{
  "n_layer": 8,
  "d_model": 256,
  "n_head": 8,
  "n_kv_head": 8,
  "head_dim": 64,
  "d_mlp": 1024,
  "vocab_size": 2048,
  "activation": "gelu",
  "norm": "layernorm",
  "norm_place": "pre",
  "norm_eps": 1e-06,
  "positions": "rope",
  "rope_base": 10000.0,
  "rope_fraction": 0.25,
  "qk_norm": false,
  "attn_scale": 0.125,
  "bias": "all",
  "tie_embeddings": false,
  "parallel_block": true,
  "init": "normal",
  "init_std_qkv": 0.0302,
  "init_std_o": 0.0,
  "init_std_up": 0.0302,
  "init_std_down": 0.0,
  "optimizer": "muon_variant",
  "lr": 0.00842,
  "lr_mult_up": 0.867,
  "lr_mult_down": 2.0,
  "beta1": 0.95,
  "lr_head": 0.00605,
  "grad_clip": 0.5,
  "warmup_steps": 200,
  "schedule": "wsd",
  "decay_fraction": 0.566,
  "decay_shape": "linear",
  "final_lr_fraction": 0.0,
  "batch_tokens": 16384,
  "seq_len": 2048,
  "doc_mask": false,
  "train_tokens": 166900000,
  "steps": 10187,
  "dataset": "wikipedia_en"
}
MLP neurons of a small language model. Each row is named by its layer, matrix (up: input weights; down: output weights) and neuron, and shows model dimensions 0-255. Each number is 128 + 32 x the weight over its row's rms, rounded and kept within 0 to 255. Numbers have three digits each.
After each neuron's rows, "fires in" lists the words (lower case) most often at its 100 highest values on Wikipedia text that the model never trained on. A number after a token or word is its count.

L2.up0:161170120217152123166127142113131084106200168099146160105158079163170092121145145161160148146139122168137122094164141081100174112112096148069177129112139137087124129066116126078188114142122094054177116107203128097167085138106065110163123128058162168143108123140129108169094155124110128085161174115122083139172148099153195128144119089098164155138123122224132145110137086109137101106178082094078144069189198111157193074094155100127130138145160112089173104160126141191103129088124128085096127192085112122110176098121057193068133161129134085115081157147110176131153175132151122130109131115119115110125158157118099118085168119118131125146156115110104134123101144088124109108138152115101131164117108132132132071162155169135118119072115133135125115169150092068099076169122153
L2.down0:110155176221157190157127187115083096114179218154123113123169119113146064114125137097175146152171151160125108157154145099079151086138128119136144149085131134101092135071130120113126112094166086103170154117146145063167108157142066109136094127112140140068148143076092141098178143082104159098131138129133126138142102136142144166131186134136166170171100116200127149077086111163095077145169076108101099082125116170111150095125157096129163100162171155111122140160149161113100125097138093078142105132147110144141190122140056147163122089178155036131099164135151195117152163134130132105050094103130047114104166140137073153081088184121086135132123152168106087107127121128139146124161123142155187111104122139125163142095119127106132130114086105116110116134137080081150056124041117
fires in: "since" 19, "was" 11, "become" 10, "been" 9, "becoming" 7, "until" 5

L2.up621:078105129080184132178105141077096129194185135079150154104122128147196174150117126148123126092171124163156213163119135083129143101095136123097088171163093126138111146114135198121143138125186121110102149081143123076141163087112160092143151128079139157110112120092087132106140115157158146135152114150069176054105133131199072068100104164168098126106094119202137078142098076109217134151120136133196110131096152134091107149160160131118111144101159178171148112191123170152162157133143121161158153171130126120121026185142126138130097094096141106097101076125146130074176132076116122149074088137199123135127095166123105147150094119111141134123107107119152103133141133112120140080114149077088177121135123147103091110094075085071138110111161097109145120097076081165119142073140099
L2.down621:157108162169151083158082071146148127120137149106088132122124139134111093135147147138080142154159158152000128083110120135136128100155155128177089108114115128129158099080172114121145181131122193117090177104143089127165189100157136113111141155084109102137112139185141163182125124186135136145161102118103243135128150105135091097157098173220100121155152094161098117170074095098162118080143144096177184052101133134113117150173127136181054110094119141109087043172127109101156128115136113175126148131148109082129069130181145189122089134146106117154110109115107156073143180144158176140116132094143130127150119118158138138154156137109137133096174107134138095127132127110130068148083178126094120127150123151132068131109139111061055094129140143097095166110067168107094152095131120
fires in: "and" 42, "on" 12, "in" 10, "for" 9, "about" 8, "despite" 4

L2.up900:162153123086084160114108111148131089134116123106166141104166145129196129114171092105148061112082102111161117081166049142169175199175089056094082144125120172129131113118132142152101125150089134131081142255126157118059135172088165118123123130123138130104131142120096097126156088128062162125140166078095061165135113067088157133175141127111151127165147109096162095123119174103118135126131123096127137138116174139087207096129109092134073108160180120104148112118081148153133194083115059124057106143128138124109164106088106110156141138146080114091190152121087135158130128074115155077146135137144137113088115127130101079119165120118071065124083086121151132160144164137098102183064169134111136166095110117140124151105092164133096136172125173142156137165130116130167103164127168
L2.down900:181109097161151119091113130095049098173105042068101183123138140141122158050134142127149128118148110126089091131074098149167068069162171145128175141178140099134183098183115063147090151134129112121126168117096098179120085180113127150106137093176136119160174140134056060124122094112129132138065158096159115136091138135172095103116164100129103131128120156161084085132142125124137109131155103213128108148146057119143112091104210110128115170176127132134133121114110114062140228124124103150141127147149138076125123154122060154093136091116123151164095078161081163107120126118161156126146088095062135158112173177103113121078197107128128130123119127138075107159118129127153090139106180102171153113145163147155165173126169150138160118144168104142141166116171108093055134163151138
fires in: "as" 30, "she" 17, "is" 11

L2.up480:115145114106104123169116167084140150189165146200101121156084121095173152137128175134105083126118121124145200105080105136131110078121114115080103078151136124140150039133102126114200117189111151117129138091147185106165109130113107118126143153097127154119128115157147134119127131120121141091136140084109133110136169168160132060085134145127088114154100103162106133131086133160178092192125104172153158114085113113135122119116073135111183154147203157123136136191201116178052174097114157125121121136119154160144134133150160132145155142082055131155118082076153146087152159125135136175087134111104104102084190100136093125119075117136113141160114111184156140135123107126084173048019106188131159115111098081076076158160124064074123166089163061145120131153155078092142116106090131
L2.down480:106124110087128149155193119067145118127149129134127161135105071170150140097113118110118088138154137120156170184104175163143077093113086153105112106104163161122119118153114083107140147119148140122088140136124145121128105092085196131140112167103099130099159126142167102121070134170193152093183131171056166109106138184127115094126142109137174177143128095126112201161106117147199160199111117141176158138174103100129168102118089154142130158134131093073088093092077118098096165075116109058122127064084166096072077142138136141130119071137126169109141092124161115115159095141139090128075192088139210123131113133189115137147153090139187135149171120193174174119082146163130156069065141171145098120179125080130097093134099164070126151147127158142135141115130138131181217094136137
fires in: "for" 54, "career" 6, "following" 6, "on" 6

L2.up657:115167113161171130090104078167123143109122096148160150087126120123086138150106137124078102168165125118119171156149094125149158116162092161117080148155083126087144070152103080147155114136213189128105139136126188062127101073139225168123118111097113137046157099141133138108114097126125152135077157150083098119152119164105187173093072124193121124177143130180192121115144142115136097159056118088166137133098193137097141066110150131099113143144113171138065118094138120139180139142097076146098104168125126111118121121151136165130146151181136111141087184123118178100119098161132107068117147085156090118112127176122110104105155082112125155163086020106171136136131134139122178175139139097137084111118226128121113119142140155124106124141058111116101148130102176128147166192134065
L2.down657:155126126129151130109114074154119154117142073172131149029126153128081129143132101103075053168177117098063132150119141139147110141123095181104115107146069117134152099165160138115168037107173193159144099165128142099144127086188156185123124113085083149055116157143157094125139131120136190145064185163095129161165130156120151140091083101132151088125098136156179122125147134105139105153101157099143172105093197147105147158077164081094102105117159141121079153080119153072110133154109113123120064157144113146155120126124079109114177158191141146081164102159108125125109108170124104134142178133083097127182112175171126095119120117189102194182108126165157123129150139103097208156153125069137166117156106152125107133186139127146140185098091097194166183082143142137150120143123129
fires in: "at" 96

L2.up95:118134111128089147165132174146084147110163135102155122124158056091092145111153100108158163184131101127112115094103096041142191156156186130112171108105146154122151145121156159122154128141143060127161104135136155108117080207146124107150110060127142175101097113147114149127159122141159084075168135137153125128163119137142205133165100098150106144156123137134100101112119132108165127079133119168144203078150132141133145063139189094085170156202156138146082068167184162181168058057152161145088163114107075138150155121191114121101124118123141109166110126133145157121153124204162139114076145159103124189125116124130100169136145102090062160154235080126020148095153129139105113173086155125134143125145155161093165147122113116109132154118133112121136129153136120117103091086176140
L2.down95:112129140143116137142101180117153178110149169084119105113168130065137099146104081170167136097202135114059129056113126105137130165157116126164129108065132137179111130077148130181068120138146079092160146142105120132152145208122158116098121113095108164129103210154117100106163102150187142106131132124020090192172134149191127134166155150149152110142091111159113087146140150145132114115180089139108133073127124187136164096111173076081102106158158125110128124183181113153162094164143130070118104101126130172156151149107164158152150127133081107148092120150160099131162113166146129122115133089134065153127114104138070112186099159139142098161187201160066068120171110047102132132142116099130129150106136097124133162085151134106115079134150070101150065120120091169189099160139114
fires in: "had" 24, "be" 23, "was" 8, "become" 7, "has" 5

L2.up404:126095102140089090141131124115158080118151145139128082091162117187158114143141051166114111165162130141179112110129112228158093193156115161082156107144176184090087103121119117179163089141052171191152174128157115081137132137145093126120118075138077094151198144114137136086142123144082177152090120128084128145125150142153156100110095126117112168170131040112146115132122101128063096083063097112116081197146127137089176061112139196194085092158128084156117155132155142118160171096113097125143141126141115092114151181113175155165136111139146104078140186143127086078161117105093148124113130094107107123186106157099084093171103124137077064142106148139149117168109108132110100120179108138115128148112161158103105146155130113109148113165096130135070156103141116222172114156115137
L2.down404:138133090137129112139061137104125077120103037167100078148126071126145116159129070180134129134138142076113126132074170127196092121097167161116174111089135115146134109171152118097142098160147132186132134165109049053043104120178070160145135134121145142144146109109116074175177143107105163156168136103093102145154141169109088143165139122129113153150072120166166135134089142130131078103092097138129058151136039079134162130122135201092081108158173118153082113166139197119125163099091135167114162150087103114135094135136131099102135141121126135134158119101067121108132178125152134087100089117111098169114149145137176140163120151091128081144113151139113090174133146106118156029057154115068124062120120127160155103117134082182168140180131175112111131117130169165099114173104150
fires in: "is" 23, "opened" 11, "international" 9, "open" 7, "awards" 6, "french" 6

L2.up120:124158080071150106130159141071093147144118172093160147142163126140137079129138146148103138073197148165141182128134137147088086100122130092077149124206095094127112151046184115139129099173173146144166148098146167072146097068087101104074138131098127102105100146117085120084152079176117159101111077142175135157149141147098203129117051157109082120120135134140140120142144153113148113154098079141171175137094162185118144081138119120094115151107152096142103187175168185174115126110143162149102059065062175110101102157109159084154135095150182130089090120071077176140156097142156109191134134119126118112143128133152104148143102146080131099151097103142211108106106141124114129114125113137218147129102138069106110189105153103076094105109165133195123130124138145159155120096115134
L2.down120:156187115092092150188152146128160107124118109118090121116092187142127110130164128145115123132192131147113067100122122128100121149154120153133134145165091090151170080139132116126195136123126131162157124146096150135164186055145116193103113122161128121144150142121146079144075158225198048109191071122128125144136116123093122091142169102124132183114142128154085156133088145084070176135119209160149159073106077086117107068080195157073147098160158198127116107105088129096149138121090182123107179111127129116148073062133176127138122089155113086126127072085168120143089103133172093133142093127150113084138124138230095144101079163077130139145127107140150086126106093110115163180132131114052170127132074137107107125154141136116160109128181132084120125135130115126119180165125150
fires in: "life" 13, "born" 12, "at" 11, "located" 9, "near" 6, "career" 6

L2.up525:140167082154151146090089064113094056172129143130102141084175070132141146135108166084169134161177143166193162086176119095155139111130160149105156147141143161123139109115149145105129115118168160119101104162120106114105084136160173128107085137122085126127129144135081152116108178124106067182118113107047075152162114180145100166117124107131113111114128097135121179137170171091143088190085166124128088140088107161053099131069168120099108189129150088175123112090148139116082140123061108110160117148085110149112050126174091147108206158150084147153142152094114136152123107182099194145116124174065085155130161124078115143140067173105190151115137106089157138140051147171142155099079103167163114178131117168132137095192132134135147133131093119104112200119132148128088146129167094
L2.down525:100134104164210146055115093092131112126098146174093137031156130090109108136108129140138113169128122179164138066125115139137113094179103149063124109144116166125125145069143209114107118113150191129066095150163111154125093097143170176137079150115069196141088131138115136087057134104116114139105109124045122170201130161140171229125123098186147128180131140133136151124136135114167098166113163106106109146079177141087138118097142109146137172104126116152119124103116135083066121158085155100162103141070174131109090097138079121142177152147094133117119118154120149151084065198105124162098153114112115159113112156134084072126073143183112151106136149083183134137104141126167201141114102100140132164166100166128121125169164114148147121072085123154131161103116085147148173146155113
fires in: "on" 34, "at" 32, "atangana" 5

L2.up131:161129191106098084088142155161120118174181091146168188146196123125142145155136091094121092173124109169114088042135199137138172117132168108142201112161108120110133135159088143155097166167129103053155130125136103150107173164165106062202179091128087183147110083064158106110126152148177141119131129130121093182148124078166145159150107080101125134174109151143078158167111106139108070120111117153124157134161123076157118127135092145107143160114128136168151082107114110097118111163153140145099162120110040163148161113199101123127138155070120075086135090116114172113080159134070167164187115113112149131137137088153107071158177099163159150113138137154071121136113083181118146139209148116125062121124177123120093125132119097140090092112052112106161134098107133095119110136166148
L2.down131:145081171150144166095123143102130134138106125147146127146128155090118170143125101136133117173160147108130112123148176133093110062106163165116095158122102143105083150116181131119114100095167147089174121127181114146080225168148180073160141154110130165110135148102088081059083118113172163118106145083099138170139124117129136146152139094094138140158119111115077128164104115188082076145148061173133158068141134052172134113120115112126153157082168116152177048057174081114088074151174197177115127174147069151119136189164094161158134134141113087108110109104071129139092113155100129158149102120079156122106100091147115109150077141136113130109117150180030119134128091134133110175189162133114107111152168139127090153130163122104140066106074097124156120106130170076113160200173125
fires in: "of" 34, "were" 27, "was" 19, "been" 5, "number" 4

L2.up74:097078173149141082146154108138104124146126095147196153087158138125152165123104120090124125174132108109172082053162062132164113117122110088155167152124150149079159184136116071068113167113082105065158164161134157111141124145171064087166123200105149102059119093100100116124163168144098152171140120128114123147156103086107139145136115116139108164097193157114104122087127153138126138099163099186136168104116152137105081097122134145070127103160116143123169114137096144174120098122105152117126132134131064178208114151131115147160172159157114096102126154105128201138128154156084130152135159128136159110100104106147125091162157182104154159206155191136169143200180113176073143147183162072066144138123131126133039092116172153109098187131151132152111086088147108068107160181133132
L2.down74:061078161129188134166165121091104126151098201110153181104112181112140183108115125120079137157176195108163084128174086099121131108142137063160142141150084148107086171105126044120161157101110123059119143157191143118119130100155130141132131183089115133109149113143140142101086118084111159116126174124077133152184137090056115133119140137152123170045160156077119126122131146143170134137140122154086161059136158131177088131126135174109138134123133133115185123151107169144150088131126150077085088126118073109190126155153085152142193130174120040115128121122140133127108131152105138118144146131139107134110138111081173107151142167112114094152135143132138140179173071125120137191138152140086083156146146124109106124169145155082157134090142147109129068075203132019127107205122161
fires in: "of" 77, "become" 8, "becoming" 6

L2.up156:182140169088140127047126169141166135175161083063118138146169189167134164111145103111129162110056144117136138176138098078075083190177123119142145123168169102119095160115165137106150174115083139204133173135129105136164094147131145040119169157124133158122120117097113148121179114132120148132115132115129157099128137080100222088126125139162165087100134143104203104127129105192147164146081139120093160078092115134057108156159059121146150063110139119110104101164125114125106152139097158159146163112142173079158136162142180146086114107111152136119103143192076153100112182167195120151080103115117153152112097068159113138139134125086133188158107151124174148129145086185136151063079186165105123169151137124162122155116126141090135055072113168093121142133115128086141137124124112
L2.down156:083136100096166161104125079181139127162149114054126150163120161138166167130181125089178172132032148089164168136200124130126096169101132116162100198085174094103094136118128107104110189100149135134097178169164151150113102150119131112093154161135141166121078118079156101079091151143108127125116081132136147159132075090184171114114168123148150137146130102100177145144126169174119154150061151175126149169111101130152107145166112116126132097124147127115102089166150097143091115131073188148072129093115173096092138114185114152097188148088156081140132089136120103066140142151147090144107095174087147081145148129112056128128104086042112120146061181167175116114146084144120153125072126161101127147161190132131149094159097110109125148104063059106100168104112192156126128147117133
fires in: "5" 13, "9" 12, "6" 10, "13" 9, "4" 9, "12" 5